Weights of a small GPT-style language model, trained from scratch on English Wikipedia: rotary positions.
MLP neurons of a small language model. Each row is named by its layer, matrix (up: input weights) and neuron, and shows model dimensions 0-255. Each number is 500 + 40 x the weight over its row's rms, rounded and kept within 0 to 999. Numbers have three digits each.
After each neuron's rows, "fires on" lists the tokens most often at its 100 highest values on Wikipedia text that the model never trained on.

L6.up1259:473505505468466572436454490498466501522463526544505531498513514531431460469460501495448435528491482515519562461581504556572499557530535474471540516460502453514469465521497462476589434430459510409546507550461471504539560479475488506529552495583573521508578482541474599497516539528457512536501566529472463575402486533532480503573479527528502538469494481516473467445442442509416529498535520580453499441503543496537466592501506523503509482479585515540477479488514507468498515432547527521553481418482505532473445461482490448475513451549453558483518473502499478471502518519561562555568502569472513513555444569544510480471437435542496501503497439525485503501518527497449485539446529520500536494518495486558507551484581493467565513465517511515375471622583502504445464488489531
fires on: "he", "le", " Che", "che", "ile"

L6.up886:522572514419505533491497467535480507491455510413453520559514501517493427471475491529483477530465522500468457572499495516473550463419536432536480436530527617555552504472491546439476563486472506531484509503537515561489471509452415414484555476479467498462505421524460538509452474468565524510586542502619442480512389532502592538519505484517481468381440496524443477520456449532525520544517474489471535501449488464492543508541615558456541450475521506497531471465557532498503533457500543495437510528491544446467488473570552555490574556473496423541590566553476502521513516509480488504521477533569562513499488518496489539507536510504546522517513484375456508461418448518527486552561546470471481408554465488503491489508507510460483519436463488456491478502487548515468511522560482
fires on: " are", " is", " be", " was", " came", " were"

L6.up191:476500470475466526471582551498413512534499464525540491535536495425563560466457475498489462495517423479533516551553461448527510569528491566520429571488495542493505443489489473469465527494456519540546560510436495512519529500480456430531531520609502461506512475531473490521431511431472498478509531443446572464500486596500560511518462508499514476485512476477534555539500405485553498541499516509433393473487536460533479457491516516496502560444454417462484517470533571580478510592548494517428547499478524512399485501505535494517484448543498483480539501495522546502515526451562438516521436469502473437515532564474497503601531468433436464512527571456452438488474540541508576485443522518485532510502546507548513444586478534521573488537456512466443539432497517470474500497468480
fires on: " and", "r", " (", "ip", ","

L5.up18:482501506476536513454515533485551519451607489480427527503484459459391546500406562496559491510510483546521454475529485467521446448494561477543483484527458554460520525453498492502437518490472484449487511516487522527496443501524482496480522505520428460547483442468400481506507549478474507547468422492459518481476527568449582491462453478506478526598523473515458505496461451506496546488483500472402505467502467448557517449480413484590484492561519484514474477483492499524514504562505467528428548505508456510497463505485525491477512523516528501534476488513540501518499552491516490516404577518556487498438414439496489432552614542555499481482480435512559490521561540460509511538477526520577512439473579563501573491489506464547491472577491547520495509561470491541475573489462480
fires on: "t", ",", " (", ";", ":", "ct"

L6.up363:441535448508472503507494521524567446555544495507447494510490457562564590502480515529462498475454490444521486478490563525427549594519512551572527579481503533485508482505504549463472529523475444453508459434482485514477476493457522435476568500497454384518479482436471524484437497478522509490457510425512474478471485468543549450455454453515476483525478501537480470585546504543532553490528402433538506468503449478540547497482493541542544526470450537491493505511443482506509522523463577500437496417467555573473479393551530454520511438551491434466542532528489554461480524490519477487503459476472499540553464511486508532484571518514535483529605531515507451586508452529484441501534502561513554442527563545545464557429503512594417522534481495504560447466500611554450516514496482
fires on: " that", "it", " tit", "ot"

L6.up1107:588432424471479528526492467564440543415508487437478463538595519446479468487544431483450513493497518498454537558501566544519404480575418505499484417449451479529543541419491537505494517448437505497493557493483515494486535525493487521471532511535462527459480489481494537483522484535492453490488520577515420479523475471524471516526539436542555492534464494515503536477516532441527439490458476578446534485453577503543542487444537459510387536570554481451472505522504531441506549414412555517500490472541561491548545509497430518435463510483551426503484517520583551533489432551514503488505515513513546553540528569509508536478572496441531499539528569504501541564553474476526510559525579495539531501550473522451517497426505476461486464554409486528499481499498466565490535524529548
fires on: ",", "),", ")"

L5.up1176:457530501524456571456545517553478572545534550460458554515537463472549505540482532490536520508443472499497522490408503466477509455500500484460490511496526479537484566556442490550459562546482378526599561525453608476476532456484604476507509478531488470485438412517474516450512582553515565466582532429515446557472468519530599431527539569505525487421474522496508457545516531478447492485441416486493532509453485497470537521511532480518479520503478486519503496452449506456474572492511438439556459493476550473447476446468502545461494516536465484488475550589452489469479515450493551570508533556499526472573496522580488468442482462491533495575585447427507593406523519528507547510433513419432558482500491530491511460519512442479488521499489497438497457504450532567450463546527483
fires on: " were", "as", " are", "ing", " very", " as"

L6.up1434:467490524521552527527558488446480508499496421543475473460537485384542560485508547532478469583560485508470489459528506483502453476548468497529548398558669482515463493498470490476505535440441505447491520492495499584488467493483439541462514547503488490486459434456555481596478512450478561541455514441547493568490535510528455424481487576527489508572502527520470485500455547513486534505497472502510455358443543536529496527584451462546485494479450517495528467551459455399457587517485558485507449510458525496472488527517524450501496494424481507514481498512469511468496493436439422485471481518582481518458509560557432486521412564550533501450433471537548518462459467508529485534480513467552579502476523474537509506442509560482488449571532517461439487516497491534511560475513521
fires on: "it", " Team", " data", ":", "il", "w"

L6.up581:560508568495535495553508558476433544520541432493470524575469460466517470459417526446489546487395496487522470469471556553584449518449510568475516470563469525505494515488584446525541470561462499473531520516481505459571566485449493485487540489538483530447448474488504531459516477415481476521533470491508529539526491516504500414531578526504504516504563502455466463500436497535398489427462475461482517502481449517503492497503521472546481553570402520570523485437430498477488554586520470568513542552548472512491471459540459528558501462462507497535449473481484525417456486462526513536503553530472451475453491478508505503444565549573597460546474587424492425505500475516480513506483510458391440439480452502530568456487475428516438529523436391511536518453522548449513554392462548
fires on: ".", "3", " of", ",", " |"

L5.up907:477512478545542513557481563523548501583536562548482517395536523493507532463446458501467598409460559500543586586512549505525521449498537558505496475452609570524497469479454428478492478525483488469554451535441492472541475507512511501554481532509525396530524468576490485539479462520447473484530540467450478512543538488513498578531521445476476502473446442456489495537505503518534545543490545512478540456499520402475515488478498531501480477497511469502551489463505495426457490479526482466515479494522595466473495500482476505533561498509476522499465425539493514474442501528509459515468452500497454492458547495529467460522559483444542499551500579529547427480448492453456478471482404406557583485499464405502478524431479440506520400522536518528414504495517530548477508504560487
fires on: " /", " (", "un"

L2.up83:452492546472541526545434523512463465545525470502539580494504496419544591553530489528509498522563485525501510541527497465528465538501434506542515553519498446471433514515482420471444520443431542526530479444449452541501468471434561478474554450473547462479457498475537464530477545565509509477443523458496507476526483422468478474473520480438511529492498480449473491502519510527553485592527430425468445598471542518545515466506497436529535552516508486578465537557506550528507595485518497485533508500515537490530556462523480546470468469502493473477468524458567534417477486465553570413487476518483537520509500511494526448509511546475531537505470504526464516470475469509533552490442565527513583560472504495500524490488469544623520507522504536531464480509416550510531530517447494
fires on: "_{", " Acc", " Mus", " Mat", " mat", "uch"

L5.up868:548500569504480502451501479497524489453498450447464558475481517505504503488543569485571568477565501447593540485454574470499581470527535470479493518485467536447445512477504512478520494574466481521446506509530518476498444445552506458574451469515476492504421514490495522509526466464525509539539500510534479470466506515465475516551485541507540500469498453470566460526459503494450454509536550553524509513486436514530491555464420486484510375520470487472506501499549461497525502532488526462461520444527487489455553448515549414482557507532506512520485460524435460546485506462493527540521598487523568504518492509561432520611445445444453487512500524441551583506508546441506521481470476470464441453564438486527518524609502474454509496477377541519548475453548504541532529532550468
fires on: "in", "am", "an", "ul", "il"

L5.up771:484523504509515501501494509476519473473409523464436506477559586455532476489500433478536460461426458441508506433515563512491543516528469452494509524549539540521470468454508520505527471477473550488466501540544472477462526530479527508546456423580566602444456426501458528524497574480530462489470523562506455429441465529493560535531509433517414525548471530557536575561495500547479445465518436556428523590462477444482535463487536481450453513493538487551521564450439515486455438514461456461443506462452487518481569552502502518513572523468470432390510511439527492489524494501510480534448518481471474460567466569494559521474556517533498530589582472457399476451468505568473504538517583546496517470587497503450515503424426493484444472546549513478487600490505517558519511461489491
fires on: "\n"

L6.up214:441608551604512503541506465452544542474434452480559514481529489510504478457481498440538428453557440514432488466505524469555483492500534561537522580529458432485478556549367529495485486474529500508506480466467423523548499552545485498494462545489479536481511517458582442591522437506480496460502492441428488506463510467483548438505487529528513451495523466479442474465473505504542537584544493493539475462495496506533448440528466541524566500505480526507574452517464499492501546424491500486469472547453478514468490423491514515455544507558612507458506532494530506504508530463473501426472488475515518521470535508497505523546510497466498566504479449553616513452493497528495500515513496593534479410456513459514514479480490498480558545549538485449501511515486464523484514513446484
fires on: "ric", "ic", "it", ":", "ac", " T"

L5.up10:470552489474449499486476561534566490534521455482509565475533476512547516486510545478451490533492451472501503517494474534470439480430489469531484431480587503444432491505541471442458462467483502493514476494535550511446561443510516521525486440491577516617525446442592510496532492608478504505502459479464479557495520515441554550501495521491535457513457464419552449488533502440445432502446501423456494512527455528535550561516595492547591530540480411490493484429548523496506461464460469499516518491485553474511482480463444520531473547478545463456550538533486504468472427516547518583473487522449493493470518478471499501540544522496560498460561425499443419490500540483514474493554389485472577509541554483526544568462502382540476460478553532540501569491577438448581489430457528
fires on: "on", "ell", "ill", "re", "es", "al"

L5.up774:518519500528510550494422514572417531560542510511575496494530489477522491538564473538509504462446441509390500512537505448477495451551571522522470489531454543457447551508428484501513512494483574458502531492540534564475491523430529469416514521540480486489483433559506449500490480509545524446536518512518479502438531461514534477511511548440519480459501530488490546529510434517428430511447459420426501511479452506524477520479563532458547522461462509468388606481476568515459531481448469485478575552470471475456574492569552557508477527521421449560427454554520525495495531484570415473508551436504529491523508450560471561512522490584524500511499523512459542542473485468559529422425492548477469504461493507443490482540503512506547538518544465514528539505484490554508439468450547
fires on: " as", ":", ",", " including", " of", " like"

L10.up874:514497518511481444467465566536522516529557513512497509517571492464511488432441539580513574507459484503526519519478571513429512385457546581473453543488521525617451542451469553549540456498486496513550503474409435441516519484423527435468536473503495516525553465460499512520484649542455472456515542490508480464518531466574542559494458551475565528528504467522464395529523524517515542525483511488486493423524561557487498525458484544404496482530547444552417503473580521559529511499561525484455468459529539489485521498530509510528515515509478514476403566471474456464530517509423518570543468477531529485555527468584514546541488492548498512480525563500525507520485494456519426530482465479523539497518445496484483538472501460486557517478463465545474565514469422468512453427498507
fires on: " c", "re", " pre", " pro", "un", " Con"

L6.up1078:535529519461570530536539491511524564502547499551452564478504460490462501462413485520568455541480445529469519478527487467484504498436471494514571511464543528512486485489565480478537521495521479468498434454483534449474520465421582527476495567572510498449494456473574498534571511463516397544523515399563496462431463505449457471493517581484455527569468482484479620559459538480511565465523493556450506585519499459474544427480472419494485549496543537472550473537510514596444506441452462467488459467526497462514523472541560438503513510481404534529546517514498495479497507460516502497510513513496473545529474519446506603507488560538482483593475476501554441496495562524506567569487420426519583522508526586504575478494559460439534533505523492550423490426500476500475498498490463
fires on: " well", "r", "ar", "m", "art"

L5.up1475:512470518493503503502541512476479579514476487461521487467499496477441496449537412502488549466502492546553508424515518508517516546491489440482520479524524478489550562455495479490490504499512505513578565522490535465554571436569539442519495521517513432470544492504494483553435520439493452525490541531472385503450517508486486551523515454477528501553496426494434478533536477470495556480453546491504493452545540505517409559526518533473518530604432497498434441524441429499438562533465455538509537481538493474502393482455519477539488457473519425504496464538417471468510493418514520459582467534525481515497520525499455639529530535500516474464496459478439499499513543484529585543465462537514537599549429490530490515485501472505561537532462503432482514466507467474528416492588497
fires on: "el", "re", "elt", "ou", "ur", "ar"

L5.up237:488524532494477523517442562559521475551446528507522536529502536520550512473467466487448504443467489478485488450495609501507499525526480538451520516492431470500511586509508436450473459485429408507514446459506463448517492516527550466505513479532506489507473465502517507543451441474455498478554464470423436582465600462582518518514521529510552539544560476493479543427502442485480405569519501490499531536476442536482582514489422494527530519475493478497510499444555556474493545498556479451453514484459553530561409525545479522479518532514434454484453525499517510488548481493508419521479500491532486473484533465534456437488475518523503506536524556526525509518490449518476430425462494512557514496474511482451471530531552526557573417462495507507483512532490520538484516436507573
fires on: "un", "-", ":", "ug", "ab", "ah"

L5.up1230:512455532441493469589473506471485470577487411435501510508382512414516479510534555492504444477480501481558433438477456533499449447503540475495447467558478542469482581506487535472448482538478475435436474475558445456485511522440519461541501562540449508522465513474441498491505493537478547441459521466458519508476540502465547490419517488557510459517473548483554550520499526481463526558494493451509510428466556490560552478530483454470489432512559528607558468598498483547532480522436488512490507447500490516516490506529510580469468467444466511507447582498540507470528590421527451517468474553536498490446579475546491530463490524498503499514498526538440482512481544467516496531462510535550483482527577535474519445425464497498478542457475570561416516572496486422457461497551468
fires on: ":", " •"

L5.up624:523458466460548482500507540515396554467478536480498509507539516473547516488444526465527545462494461519529522470597527509499513524516521537510489453504591429574481507466445496509541516512527477551534507436520542530478536496563509540477520525553540549525500515548516479520520543453513518504486549364564388514500581494474512421518430546487514458443499445564493469518523441477514574471424473390511486464505476560520467500496498507505444507504477500498593505510419435417505512536465526525556540505522583479517469470510445513554526491479557443509555571538464494458544486430541469411490513525512540486535505535520553472489524483519473467496553552472497469590551385496480467480472513492483527495470472562521470458410443453496501482598401504438570468438506547508535427507488557
fires on: " that", "w", "ed", "ew", "it", "ow"

L2.up1312:422463529562477524555520590555503457457487528494490536438500536617531535546533496495466484589509520590487559549515453537544514471447511454497502549528537467564520431550532583491455524502482502499451421518438488438499504492467526543476517534487482536468559508522519493477508512497438520428446504490506476494516528497444496514518494428521558512503485465515483505470463486459461495500461540529480402420486417530484597418467549487513442484482541527491488491453412491619533536521493486546447514485498492468485569491558387508505503478530536472433453467526501528421552554431486528442501525556564470531519499525465526470536523532453585503489510434542478518469460497479457451509527474474477506530503564442393505510437524478513472446461508523452517462559467479514529485517550523
fires on: "l", "ose", " just", "ch", "ad"

L10.up500:511463474488469409503473535538544525589509487516507515427563477499531508501488475488489548473395473545484512587505464522495479543460542526518513443523536497550453524502536532481526508552517484532532453506461449545575520441460500511465505488465476497476466455529486568487519532468501495553471502425462500511499515514563502527466462489547521410553537541457514509478541437485516477526458521461464492524505533432444531473557553475455489451532515553478460490545504516485509485475520475537474509499442473518562523504460420479506474559498537544552461493510463477493464384524521433396445504527489477563554462538513556444415513538517517558455473528501505516516491469526544554552540474447499533416522492478500512399400466527535523386539549549478502496481547432474530522517551556
fires on: " |", "ie", " ("

L10.up566:465514459480516448512530568501505444517543450460463523514507478435454560483553512473522504469497522495522496625507562469433558469470496408502499489521488596497597483551531546491469511459512520439533500465483526510474517505547519491538549492448500457430490512522543559419500434547511540475461533510473526481446453543558458555540528552498494478510477475412506517485455444517425494476543507495479476498440473514478510475535508487560426565499518522470506459453529469525504478505505482485629521511453462473450511521490544549491573492460473531472540580476588504515491503492511522484570477416494495477533485503503540444476487453534527576513516533539573532569588461477446465488512521480516491522500516464539468512559437504485463517516420491516413513466532498519510483461498604
fires on: " "

L5.up491:444415549559489455504444476492461537526513455508546539511495507453520478464440551525482512434537527515458560481496403534616480488524532499463559487497486518504484452565470524530531501539486545456520544509472431443500456488415581512511483502487531456480525502507573469483518521520521511511403554524517476475518459518484518472586470524524502468518466467493506457577509443552460493472439483457501509523476568479560511447524464557495456460453478432500504497545467476561535531509508561423535474463463538445568453494417482567411545437489492514615519488477547442456466426492558593517443488532497525466493519518476545456478483439572473541494527562558544562488485474519596513467536553420531507469472438513488507501486563508449541508534472433508481475485481522510427546502510496
fires on: " and", ",", " but", " ("

L6.up1377:493446482604503478532470477570469509554521568419545562541494439501465430473506516451548477457513493538501495534425498531505481540559504476506479487488404498510510505521549483504579482523529501474403500491600454450486501484489553475504520538459484530479514500555388477546524491537465495538453520623478515518517443462532526532466477563595536473555427428467615526530527489493523518494541522454507488514409538477574510494531570491494459544425489443501500488549557472531524544455427462475532492473518499529536485493549497496492490529530452547518483467516438537510471549453486518535551486565486500532513493478560530469560524495442431490559540514506541463559533548511489511507496501471512457492536485514428496488522489453499501504431491466516504468419474374538475474569523484
fires on: " in", " |", ",", " of", " •"

L5.up1083:507543502529581472479504501464595503493451509474460554529520513473531404419484497564491476501594458528423466530570519547423448452482550595509498462512548519443459466499526429495529485484468514431557512530546565500487530476601535468520432443495485533510517537468523546519486453563446482485543450414504506505473567462542481524538469507511477463485538501478460492519539420468526514425425449439514467452516528500534560503525545458528536541490527493506515506519521510518548509544423442493524559453494503523498496463484495534546475524489435488512499481433546560477458446510476511577453532509552513501408551528525485452481475440508457491420545452497480480539481481538638457467504472465563529512545592538464563498522567455504514610538467519476484487519493450475473490554507544
fires on: "re", "eb", " public", "%", "es", "el"

L5.up46:530537537489550467551543557403528448504520511491515471462497478479501492532513468403539541562456458533550503506551507424513462536504576489517532538461464480544500493518472520436490499508486468492546544543466477520469528504471497511469499466479506493497513423526496476544486478494458450473366500512459553456482531460487516547504508502478476516490483461477476523494544532518485527536440525555535440496502430502521403500436517505471409468558490527515465461428552501545575504544431414513464408537506448532447471513480487549443505502576460471532491508489406494469548525508493460466520489492448424470483457531501577558445481474494537424510559565516419536446542518517518594504475531506403522519525419518507508503521489544521543529493497557504424501466519414509489428536524418
fires on: " of", " from", " against", " to", "end", " by"

L10.up533:500534415510511452467431497504519549475491437527452457486552597449525445474519512499524418512519567498446481485538521522455480504538548504497488497524475589498505480480556536504444495518516538574505498451488424527530581456486397481428452514490510488505550559517459508541463497470566461424509520540508430486487504476447492470493533531510489471444565414497484484539514485447487501512435439501533480492545549459473477446506505472484502482482507465472474580525555465468446487484525443481443499496543484435582531500466540522409435519487494519541527474503484445450512482538451452526520517588538559469553520448470578508528532518478499530460400476563462495493489545509488472515522537571500495538525518435524466500513563476481541478509527517482485549454516514524485476518493534
fires on: " |", "–", "|", ",", "."

L2.up1357:481502447456417508582514495470468500493456511518475523485507502534531512522505410493532415482491423508576508442498488459476496516499464473508503508408522475567429550439480504453459443491506502514547549449479486543521499561499435544565543531441479467485528500515561568464516532484522572446495449504578492502559541479518511443443484502462500520505638559508544528493489449493591449528493490470529575462461491476480580572569531541537517467508506454466539491531487513444412437456461499463501516492526483517519496510515485532526535440439536466521487502514503591563518464475551516367538509520441466509497510443433561501434468477574503503462579521549486483483451491501492504539582523490493541494480459503527501517563478531518537454517527538474466570530516501447558513518507516
fires on: " Sch", " Mc", "g", " Mac", "b", "'"

L6.up90:551542482472504517521533459462500521524504555491489504557518514512498510428437488495458504493502467475444554614398454457550528521510484462469495498500549520593523485469463495517478481510433534510460499496494419500467531491468493518553532491477468536477490522479497528466535552504395432528474585493472533490490478547492484482532472512553482527555525470491476553551542589444506561468477547448533468409514543478479504441521519559448488499500507443513484539480475537546526494551468497463465505501516536484528485519376509506494557472466532537522479494518571483468444404486491478517512475512434466550572478467463573473484583452419508451447516440493542558488537448563476436494499518549472613507501554466520439552463555454510554501605482520524489576482492525516471486446478580
fires on: ",", "ed", " c", " and", "s", " sold"

L5.up239:464549504497510433488476526506441511505494495488475521512558541502441564485559480538524451498477482543408494473573585534507502562503541529576488522545516560431497500441465530502507555508469549513461536493482431466452552531476443544521575422569518525450540423506469449495546448496477494523517527500462525494507479509524531538552504511555536537483435418549486489531525534484485472547455539489450464543498488447456502479487477474447463515569524534521437527470500465452511518487470519484456526462496549448524498471508493536502501436416438462532510470513511556480531474566541459547537489454556499465518448559513522475503562541393543532440498543532481493531548483499417585481539541504572541491546434417485496536563503481460538486527592470503524507491558480548521467430535521
fires on: ",", "av", "\n"

L6.up1068:488553424538535447474548512521466534505510501441498530575442475439497462509436519516585510462475468470553540454518544561482516447506477506470424583462460479563526537554527518493531466513524473423534519505517512475474532539576505424545529523525493511431493576485463465503471502573532450447429513495515496518482503493599497499449491517458524477495488499452566429451522458583516514508539495497506437503549576503517523550474560556472486529490523474504492529421519498509472487546589491436449511455518582528506464511481428454493519586474471499456559484545498565377455532461462523530456461424494470495569491514473481448486470500585491459482544495547488510522546503506466509490500470455413528510533488507538483504508435418520506521412424523535456506457492444481485466498517493
fires on: " c", " ", " (", "ber", "us"

L5.up1182:389540548440570535527476532505550540460428467500526566520510505429457497499418525489555571482521460454481566506509473530457565535588371487499452481451576525571541553521514440480537497462481522429558519473523527584538519531509505462526490454428525483446502450488480479554483476421487475485485513504550462538458538496480503495520513485505455555451495505532511451472491511512551536479464518503497495509520547518535442540438576543489507470479467526482488470496529530397453461562509550477415540515537523485443484567378516459529470467415502452495439465460508504466492549495555489482499554463476471534489563488545476477547547571502495560442522476574502484525477509531479527528495493525450526567480530521551458474522463542438515533536488468454479471546485482539548453456415611
fires on: "el", "\n", "ou", "tt", "ian", "amil"

L10.up493:561555523513531504497446522507468487509539479458512516524459542535536515504555507531463442518437445519487472505486536469475424466486508566485480464558532387523492466510559513476492484516477552470482563461472428467405507544542494514481544467545490545494533477505523528523501480429440526512524507442415540483469509546562479536430484499465562472513520509451469375512531527467452463501470568495420465565569423505544425415528458475523482436483461434570512500493513491538541486493420534499468524522550470583456515520528457474513475522506489482543458511450479566426574475541532504552531520470493534425485503551590492448473495442487552419533557443525460480448474541482504534582505511494470563469462519495484511491441463560489483448498511547549458466517504481517506503575511473
fires on: " at", " the", " by", " C", " of"

L2.up818:518522564479491488476506516457490545567494494505483569581561450524473447497434555533570533479547481515443552456534458405472522510466479518516557533482499505576465589478564507443488481482511473490423521531457536477515532456516483525424514473529464506516558507587504498474527479507521448473545494495496485475534457523542490460476502474544583442594443611519596480503445495517460530469550533512524481458525504503464479494472479429400554452508463455562511487544456444491526510512453509494498517505409490492544509458529457489477441522502580523556508499512559500497537453481531450487470449583504470495503508559529514474448368466419487485585548531500480527485571503510483545492497456496454521478491485510504465480560539467537483519477539518452561453469494512564497501591566554
fires on: "ier", "O", "ust", "om", "ron", "ran"

L2.up1116:457445474442568535492521489435584472497520478451472430525492475516498480531611571582483495556563519511506514537483478510463440518467543441502518512456550507551526448498491498498516487560511518457529510513480566502468561545527529448473561519510515526494461515467469440476445509501454506511450517582446536527508497403581443517482546512501540572483494478518480500483497553488416547564526553437494444499501582426480524526464550549493533567468490557520488457518436549519515451493454473532540524539459498494498566494505521415561490552512452501460538543528471532544543429532483490528491655518587532490522472523557495495502522491578503543542511455520517529467451494484506455488525519477474526531475496551506539476508506513572508502606467434493493466553357507570485510492461551
fires on: "os", "res", "ro", " Mos", " pres", " Pos"

L5.up339:476484525555565512481501544518522565518487508501455507467471518514481527475525490465510501498450544506448489536526430520515484501546526541452542465468455556553433521531446534470392465425459480474525530538468466525479548474518498472547481477497456492474528402518493523569548496529477545439557543453465522534533524484429470418475519498489523459492466484525477463451403495587480531586444454469547519441544495495469528484502586487455504550471555506498528587456534554439501447510461526514455426446550538548452557505509511518391541541511509519461543451527550486448453506492447498472455472568503458542448554535492426513487540444557477472494545496460521492417523542484451479514529447497515445548514523565444464476425494502484514447530491434504510460459494541478519607527562461
fires on: " (", "/", ".", "2", " /", "I"

L6.up548:489509555461473534495490513480499526518501539507613515514552448446572499440429559515521491524421488539502396562537512542576540471524460526524504525532554527511458529560497518466546452536472445496496557531472413498559508562532568545455527510486495529517479472483435467481491492460475445459473511630539492507545475438470494542573469542542514532472475591514462470527478511445521530521447403553449507553417431499526409503488511502494529481523507530532468439503491518459446470493459447528538434588482506513470524537446508536514474528516477474524449497480477465525503500581553463489541533443498428484506514454611499490463462487479561453518517538565407564578497474522525502497575488582436507480559521461459547542494483473541528476512519483547472490499500478468538542535448485
fires on: " by", " of", " to", " with"

L2.up829:481516420458454496498492438457537528539508511518459543418464498505575498546523485516473430486488477448514537511511466437514476486556494454530561564499482494531431547433512535499558465528439524527511492533458539484493537567509498536594540506574518448448489472576553461409520565472514496538482518528507494538530495481455547556498511516572499487555559459349495506497483457475435564536481515499520547528519549548429547479542486504472511460453420462508522463485467469484509560375466532481503530437508558500518526475458509472513442473486521464525528492460556526469538486473535539502463508435484521612534448523542458459534531447546446482429561521526516500468479546521490575505539556519436466521564481533513522502559481485503523459498462414467510549464440505530516523496489522
fires on: "es", "v", "ep", "b", "g"

L6.up1097:519512473413526512540518567585445487486455517502508539508440492535529513450512456472481501441541483547426482569602515468529414505548529523512484521453504579501426514521545484533499479491519522564484493532461494495521582480460543562582458471472442529492521531437555614479488529528516458476557489397472467483514517518499494505507505508563468540477458504528481461526437529474521523395540537454460449499569513552555461502474514486502459460536516565553460492502477493601433505560516474488456445506477507497537505501500469497512517503506521471525481500494493457479537517513505445450512502425476409476536503510506523570453415542515559519497477490505539445460521520533471477477537547555441473509490546508501479524466449465566516590500495463509474499487514499404431574430519559
fires on: " of", " the", ".", ",", "s"

L5.up1129:469541490540453523534448543586452583522460501583471513480554547501457543550554493426485544494428485504418454463590550499419442449492502520500442550560543549356460469547425512571516543493445519528511589516525533468503509554475407513467492476527482470597503457494502414547446469504520484467474499490509502501511530562532509483523476523474481534450580485531459515503545514511510454520506521497393572524501477512466512415461503501586503472459457502483476499431454505487506481505460524472472532540533528507533602463505506526477444444519523533524433519493557497533512550579539463521537455483620493487541480466532519553510501465504462488519465492507499597553512463537470449442493473515479427463498546467484489457492542496455481500522561449504502504537491449416494551514527515
fires on: " and", ","

L10.up695:472531490469523474473557504546448533520452466475545536489471499480572456486523529569524554469427517533455502505477468537566523521524571598504509522445532538465478529511593509535489548521511487494572561497501550417522476441541523516510416466565527464427546498540503483462482460496467489529492462453544505508485458441599542490486537476598518414549501548485494462514474463527478467447574365532489514478515485507503515380543504457516465508551446452440479509475480507461474492499491433540522480496487538535479504466579481507536555475487477532487377407476549541569486476403534525551524446438535523550556555552490508516565488541467467464518539466493532511471477487481488503561538473525557510453523474447558515478511460472445468495496558446466508544541561472479458573460488450
fires on: " in", " (", ",", ".", " |"

L6.up713:458480491512497462492516496561554531578496429527503513489488492498515445463487498479471512521590457480508523490494529568423540478525499508493531523539440469495494530545531541522433428472460590488457469545443499439491539556488479407512432496447495469513450493493474503448528447483494528561545529465548421487479507493457442522475568501573510510527544494501520511567553526492434535506486509513514505542426497548456544461500527532490480515475451475497536431460478486523544510557479550460510503510465501482468496463599454442540527542520521478604534553551510539484510548475509550478475577479465486513404490553565416558528491509486456536504493555497531511530462444479519480553484498423508548497479458442515497520544440550502445457500500501480473559519537515488488438512574555
fires on: "in", "ath", " under", " Den", "il", "is"

L6.up248:509452530534461481558553442459496487526440449495450487515504488469503502572500528536494495511437577476537496560498515577463527405523493545510491529506527500544447542453527463470465492517498462562464496470570590522502483557518414499501499478484467543465533516520469584464532457519546469526514486476471529480457560508508559542486562533512488536505455501491483468577545547539526479486429523464407518472526538548529625522567385463478545473448534491506514420510455506573530498465470427534431501499497473436488574500559499522476458475456522499597517542510580475518535467463464520534458593468446459474497526498494442504474497489526454505567485529629522489493481464560506534505470490484541494540457451532518489530468527509444453434477515587508458534496503550570492500523545518
fires on: "al", "b", "en", "sp", "ond", ":"

L5.up658:472459495495531544537518581565501479601534510494506512458466475478555534530445531455570543518450435459556577506489495457414527511461463455561435491549554541478513462463545497509594502479508471530477410516427536492506539473530485469496460580482483431481487494554501536474551444457502538507563544483511496477507470549441536528439449484565535536521490455436524556467500516545478561398494514530536478490549547483541474452447523510528516559495490523504533532552475501529475587559485545504521468528505538518475521527529473407480515472533427513469543579511576473519500444433505490473584472550468477469452515531491480517566497496493497463539514482485487484540452434502545545565442439500522484506533490517496441499517480559504607505503503534509474505410473491518454502469470485
fires on: "r", "m", " Sw", "n", "em", " sw"